MLP neurons of a small language model. Each row is named by its layer, matrix (gate and up: input weights; down: output weights) and neuron, and shows model dimensions 0-159. Each number is 500 + 25 x the weight over its row's rms, rounded and kept within 0 to 999. Numbers have three digits each. A neuron's up and down rows have the sign that makes its largest values positive.
After each neuron's rows, "fires in" lists the words (lower case) most often at its 100 highest values on Wikipedia text that the model never trained on.

L14.gate231:549509505475502526470470504462518478522479513496510531467529513506480508532498483508540549466526486502515489498506468496511491463514513451506487500519495471519540496473535507494519476479489533518522474497518491493480563506519439541509551484502508500502507498498494462480485486460493475475503476508526515456491510466508481527502531495435453471529491455507505525519498475519503490577489551514502486470491473521531517554482525485464533514507501491539511466472513464477468502514481487
L14.up231:516459497499496469492501485511477555480477500492513527522510576525520466494494495468525501507521467498499476535544532494489482512473501470496476487478503477518492507516526489517513515486493519491446502571472505483502543515530544491531519464498487528460508490530438496510492516481490490464453488471496491535487499460492469508509514539504482481489517514519498477519534453508498502517536517459498492492505498513540478472523471579459531533483498505518486500472511476487478506505441458
L14.down231:508496513485509459521520491533476454437525493500485491486490511541503514502515452504502496495491499498495479495484479487488497494489440469517524497521516525455493545487535478512515458502484507515500470541532488489529550467470491521474517475515500511469526502503504496494506505494468544519531461475462489492540500558486507513461529522474511507505499487509511519478493497559499535469536500490432481491539514518546492541452483504524499506452506479518494454445508443515524494493522514
fires in: "on", "until", "since", "original"

L6.gate3:482495476500509478508488488527464506486513488463513478537536505467446500462515510511494489478473509469473496499473498466492522454515480483498506473462530506483473459496503491511518532567527506561499477527533492504456469502525466466499460504516504515493510468499471528439487530485473479522471485561505512472485523484469498506503535466475486506529499531497513482486503464513511494494552528453476513506518444542471528526505503498470505488504458483510483514501477529540517478497440498
L6.up3:518525476522482490509486492512451461525502469514498500515481471490492507457467486496510490512520491502513469493438527451491510504543434461467489499500480464527489498519462517559511543521534521531499536496523486507498522498505510510505441513527524493502540492477495495495476527488520499518495502495543522503442518531508495447544558542488474535526544530501516482493493523445513497476524506484476506520535484513483516495532499485483485533474462498494481461507495499506533495544461500
L6.down3:507519423511474482499500494509453542501480471513517494504519491515524494510500468506453511545535537503509508518465552481484497472505508539518476501536508518477455492513472519476512529500483539491525503470518522499528535492512503491480484526507534500492472506539566509498467553531505497495527477496519504537488489518518511467522504486460527498469507491556503469502526528467508504507506519531516527462492526489479546532482470488458494555469526508511544529501513494452537531504515527
fires in: "first", "only", "also", "people"

L6.gate291:488547496485484476501519499500479507503492513463500472511502513459530465481509479533510511490487518469478503496529476509488553504495489493477462494481512540453507542490466509460538490499474542502532475461488454476512487522471499495463485487458485477517469508500498515521504532522510504501479516432526477521500507489478531485515502466435496498552468487526488562518537536483488508481490478495517567522491464511502513557493482528525461485510495496484511518445496465486497463483474531
L6.up291:533514505466476502464493479515482487469499495477542493531527532459525480485526502509508472509478507503481514484503506480496543519467468475484492457470505534506503487479488530476538530474519532494509514487494475512469494517478492501464470473476471512526446537484489521522533521509509518503499509438515487536504552503524525504525539487456490498543427471526447558528529538503472512488478504495502551530519473503493496521484489516548470525528488501473517478493490450487461506482494507
L6.down291:508553498486474521486511481455462486491518465503515472514520529471516460482542542481518481482516503514515505515472439507440497489508468486520471514517502537474523490513488499469503532499505527452527508529512545494479490535448475520515493480510481499535500544494458499530480509480448521527501496465498535498539558482462502556527547534468535489503487459486488507550496501480481505479472488518475496510481477503485503520533498535529449509499521508506511484491531480517479508485488480
fires in: "service", "published", "served", "reserves", "reserve", "conservative"

L6.gate14:502475485549503506501458505500487478492500498550514499455563503488508453489468494511481506507489493494499504473449537478453438471483473493516503488484460463488497452501519561539464480504492512477478472519549499472510550495507498502484495490479547508500528518463487498461491534507489501501500506517515497460526516479520519500517514504508505511506540540518502503498490484558505525522519552484517481504544483512519526516496486461474541489483431499512510477483476451491488538512476525
L6.up14:526509493492567479475487504473529474456531510500499496466531520500491480523517497487532487524475457556516538492483518528496525527472509497553533509542484490485477464490497490468547438507522484495464489540496522502496465489502502553458515465474521536489505514489492501514515495526496448509483517484512497504531450544468491506481476510514468511493482501515495528502476464532494475523527514454571511486514532493492498507487509491465518490480494496481544491504479448485475463464483479
L6.down14:498467492473483478490512523495457495471512484483473473483534593520479486504525493499458484521485513490490528486455453500495494548512468527525537518491496443484524516470506517509524454500520500523468513533481484492537520473527526545516493507524499520493531562524476508479496447535506478526469503524521456524523511492524529519496464494473466499533522522500527526488514457521506526514498491469491477465529513514526490486457479547499515500522499524513470447492506477518490492488513507
fires in: "on", "one", "other", "operation", "original", "war"

L5.gate254:502509483498524488547531574512499478476504501521496484523549483495476489470534502517474475519508511485490465448519513528498529505480532480488541488494501496501474510522501518500526476537519490495522522499524441466540507461510452512492505496477520505505500506520497495497487514531443533488499479508466480513480549500488538477472500459513525500494483539469423472491491489505461490478523526473529506485490527558502479527482495470552517462471470555484488516470502488488480500472494455
L5.up254:523493474510548484503505560548491506443458488527480494535510521419481516515480481504476478532524531498513472501475497500547483481489501479490505495507537542521474518520542500485479516494547557509469481501536551499546529543531501535529504474527465459501532509469515450507508506519469544501480495492522523518479491513541510493498486512516518510540501494492496497538494499459504501512503506525534482498524499529505498508512520467491496485457486518544480495496485485468482445523503505
L5.down254:453496500513525518484516531516510507470497528534489540472510528480504501520490534540484469487528534525517535519511506477486538519467506468470484486506476467441532456500516499488488489462470508466471506542501487449515519476492481523481519525508513503504502502503512493554508465515488508548512471533489534495482471536520498520495564511538482499499509529481503454504491525483492569576496533501528525466486516500483463545508478511535497486488502491546519449494493481489479509506502506
fires in: "when", "john", "after", "johnson", "at", "hendursaga"

L8.gate125:510482494507532543475503509516492525497479495507444549473558511517452531457523494508515514532508486476488485495491485495494499490481460476536501491489537461457501525445525537522522493508503499504518461515562466502509458503500494520473500480496484467526496480458483472487516495484477509480457505487553468501517508506478517471471533458510486488477489480525451473507486525430496527519510534498487519500440479500500502516495525513526504471500478504507492511499414501501523481523480473
L8.up125:496525485532505523481486527502529507467499505477492549476559495493478498476531524528498498516512471489474519511506499524464508523460496492512495508543473495481508545512523511486470507506470498462461483528556487458464499494521474505470509490521465447522478509445488437521533509483481521488521518488490476535517455467474502484460488471523499459511516462510477481520448503493487545515461546520544484460492498551471482527511511506516514486487522529517476501500489521490486495538452496
L8.down125:511497502554536518465500535478547534453495539470480510497497484539483476517541474521494480550499470459543532522524508488536515482473501486473492520500504462493532528463496502484490479486500469462480452526540524468467504506510489514487560511513464468469499495491469527528525503481512507486521491557496516527516441480514488507478499535521499503494496489525471441443476501494484512497518490498498532475519472550484479533484489511523523477517533523490474492515487487481522543483486491
fires in: "john", "johnson", "i", "united", "if"

L12.gate263:442521459505491480482514502509505483502496519513476496498537481463511504493521485546506509506464513485481504460545490490495486511530481473470509473495551505492483494518509484559540531490456516534495531512535533496506497502481479481520540462518523507494488488514446554487470505510538506463496464523489501486433495506498486539525526504525468515503480496484525481501536520490505503480508499512494485496543466508497565511543482502524481465513495579517488467458476488517520564497487494
L12.up263:527504529494516493533491536515530477559524470518476522492524506499485510496468524498451498478514518434492452542486479476515475480508428512485521502490507524475518488524506547490508518513491506521521508517466518526473546519525552509510497538550506511482481505470559485542516487532494508526506541526477526505467518448523509488462502498500494488489516484523487466480475473513498551511453526505535518488517526522506489463505500504498524526486497479466504495527463477501541531484455517
L12.down263:497549504523473533481542505516539491504493491496521490517544501495503525505510479479507535510497491455512502484440502511521460514489511516500514485475543506493520493507496519519512474506468558526485469483499480497475509465517472469471473532493497540539503492512471514513508519532459521479526496525496516456495539477523506472488515492517513531478481478545547524536504510524457472503479526538579508520494510483449559524514503506529489505507495535501494491487544533532542478549508540
fires in: "also", "only", "just", "later"

L9.gate19:500523466517538510533526529489431528469455483511461517500529481456506482500521506532520462525522498482472451487485497497482498502502506464454527478470509490507490503517514513503539529518519518496501487517516487489519525490531510490489486491457485499515521513509466462493493521472491543479495478529464505456501502438491479474515506425540464508492472541519476431501478495483523536522474483493463517525486494531489502557445491519504533466482488495523524505481479532508515525486487483
L9.up19:508491452504557500497494561483479491465473482557510538506510475434502547506497507509508454494508481471466519524517540552463494492483471461494502489466485553527461473515490504464493521497512458514485519494479504486559496486515522520491491517502514468501504469505495520500559496510476541524493502504490503474490480516509520522498530499480470435500467529497479489469474511515496563505462518519502504490488496520494495550452497538466517488477515479518490529502490527460497495493519486
L9.down19:480468483467542526500545544486475477440464480502518533484501533450532473546495484484509490482499526498511476538518498476522493508532470472467519509508499488527529526512520488454533512488565504479485481483554507467542477494528503515463437515497497460539498476486507490495489517515490546499521472498490509516504510477540518482507518494518480459524531517519544495492506550506489545499487540475496512495486475528490473540512509528478519522526509477508521489515498519516511534544494545
fires in: "under", "john", "johnson", "representatives", "when"

L14.gate198:468487478506516506491477505529503490491512494503495505546531469538514530481498506473494490483533467504456513472476487505498481497535477499486550470439505519480486490504501548528509541509510526467533505454514498504527497540510486487539463505508478533485494448519456501448492526505538489510504507520484544550467540515501480478446502504494458515495516495510453484512495527490521514516495520524493540500559531454485529513514500464459485504517483523493473485461541480498514553526458489
L14.up198:566526467499505508496475482526490521514497532471518504536508468484496521530530493523498490519487499483505482442460525522503428444538505495501535522491475491509459484508488598521485463520514511528467497522535515520445480454517474521455517544507510507481565440486492489499500518473502515529465496536494532482509530514487495515519492501518504498510503507482517496519477504490491488520540526534531477523523475477514498519497493484486489533516517503503497485516498496548511533495514513
L14.down198:516478490478500496515545523507466495481472499487523487497511531482533497520487511521498480534544453447531503517476509532497529527409488504475506512517525543531497516514500496516535534472500488522557503509480544463497473481505481528544510529487512519516544481493500504477476525513493501487515491488471523480465485489480538490475548529490485454485476482571513436516506510485488493498520520484477559516509517483484525473525485550555509502481476529491502484495482500507509523481500489
fires in: "well", "most", "more", "also", "only", "almost"

L11.gate178:478504456522559505523494504530503494491494446488480494480519475435513493502535435526516488455484525478490470473518514503471501524455534494486514495526517484506494474486528469489502502464504509498521466515502528493513552493494513496499473528458476493487475491485525513486512530521502532464490508472516516497502479488466466503534565482484500478499488513530441444504521530508492488499460498462519495492476509472514485558512529504501497515476471432550504486466494498458485497454500491
L11.up178:501520460528554506481468526483482512489508476526498495495500507428482498492497467541506467434495534514469483486496530464485524543442526466487545507484498499481535508526510498492482469490487474470540479500506496504506523487481505511501476510483469482496473501469539487497522527488491493473442478474502522525488500456468494505512559477517460457474476516492458460517513546501508474496484487481481482472452484520529488508547495520515522513467487479530455490490480514454474517478503509
L11.down178:475530514509536516484496527519498508501522497523483526469502507439458474518465490542492510512529509488517485541514529490529530484492502490502468518498547480477505446485487467509492473488529473465482458513519436462549480459505528536461465482528526503494481519547515485554507480487474505501551498509482505530487540494515509507507509485506498488462509485467454481490491526508495515487530552477511532464477500528497516517505491462477507491499507484544544493522496472494531554503457527
fires in: "red", "john", "johnson", "museum", "ray", "jackson"

L6.gate236:512529499460463477496498556460470493464448504514458536482553465523478520500497477443520558506483473481519507470501471454473532457512478486495499479473502501474560501470513515507468482488518520496479482467486474483473516523490480506476486499485460493483489495445477461473511533482494553519517515489509507522483509481532500513485473517504497505477468495497494524522509516462484559537506452540478529517530489503491503498515515461493508489500517504508508493518475452508494493515439473
L6.up236:506547490518505510492506532490528513513483513507512481513486496462482475443521526538488494517539491491468538486482499484515525524497465499507517493455464499495460501469511479511551483599508500490538492456529476529531453529477502470508518502488471465496466519535486484501508517465476527430478500492529483510531520487502524490478495472509534546495464517532517511509463503527504511500563520544473516481496514532487512490494479549495510483467530517495497521471485510464497512502495525
L6.down236:497519485471494490546478538511504507549483491545522482472517492497491480505543517475460505494506499503489536556507520497470475458521534499492482483500503483467499478507500499498487510512528508486520535441538496527525490503480514420528536496502496507508480544505524496563533520458469493468481530490501491488569537486525524493496543503517519505506485503495550532513505458492470559487485493507474477467481485521509497479486470516503475506488556506527486529483480478524501556489511524
fires in: "service", "served", "reserves", "services", "reserve"

L21.gate40:507503511504506477502497510481468475469458489442515522484510484506529469495465535482525454516509523479495517535514495476500455453506490529497498450536526462528501496480511513548502516483476562532528491498470517492488479507463487471550516501535520510483546434498476490462490505521524502519456510495533503450471500498533517514516476495511474465510508557489489522523524518489483521480536489468495525500486493481540521502506487488495545547456507526540516507480509496466501443504509499
L21.up40:465494545490543494468517521508519468496476536470503519477504511522496455502491525478501483491464526467518503476542486471513503497466468522498479494535488518539507522474508510503522500491521521468512479498487481488506510506489460475535466519498486480501540499489492494469492502534525559500468475508502522494485542511478529501519503515513480450529529548538505522492491567464494548530540512504465449555534490491520498523436497505514539526482471500494493470442498466505513484473503460
L21.down40:490530480471542494506561526464569489514494514530519507509421514512498543475466517477520487486494511456505462500508481527524501459494502503497495527501465518522475454495525533521462507504492478516554480492459457477499539493505504503519505538535533526543493493491478462491500492449479505481538478519517513511496513477529490526516526502549491497467533465485499523472462500506510518525518513505522503458467484484496488526510530535512506502507553476525496508530493515500494488505560500
fires in: "is", "was", "took", "not", "now"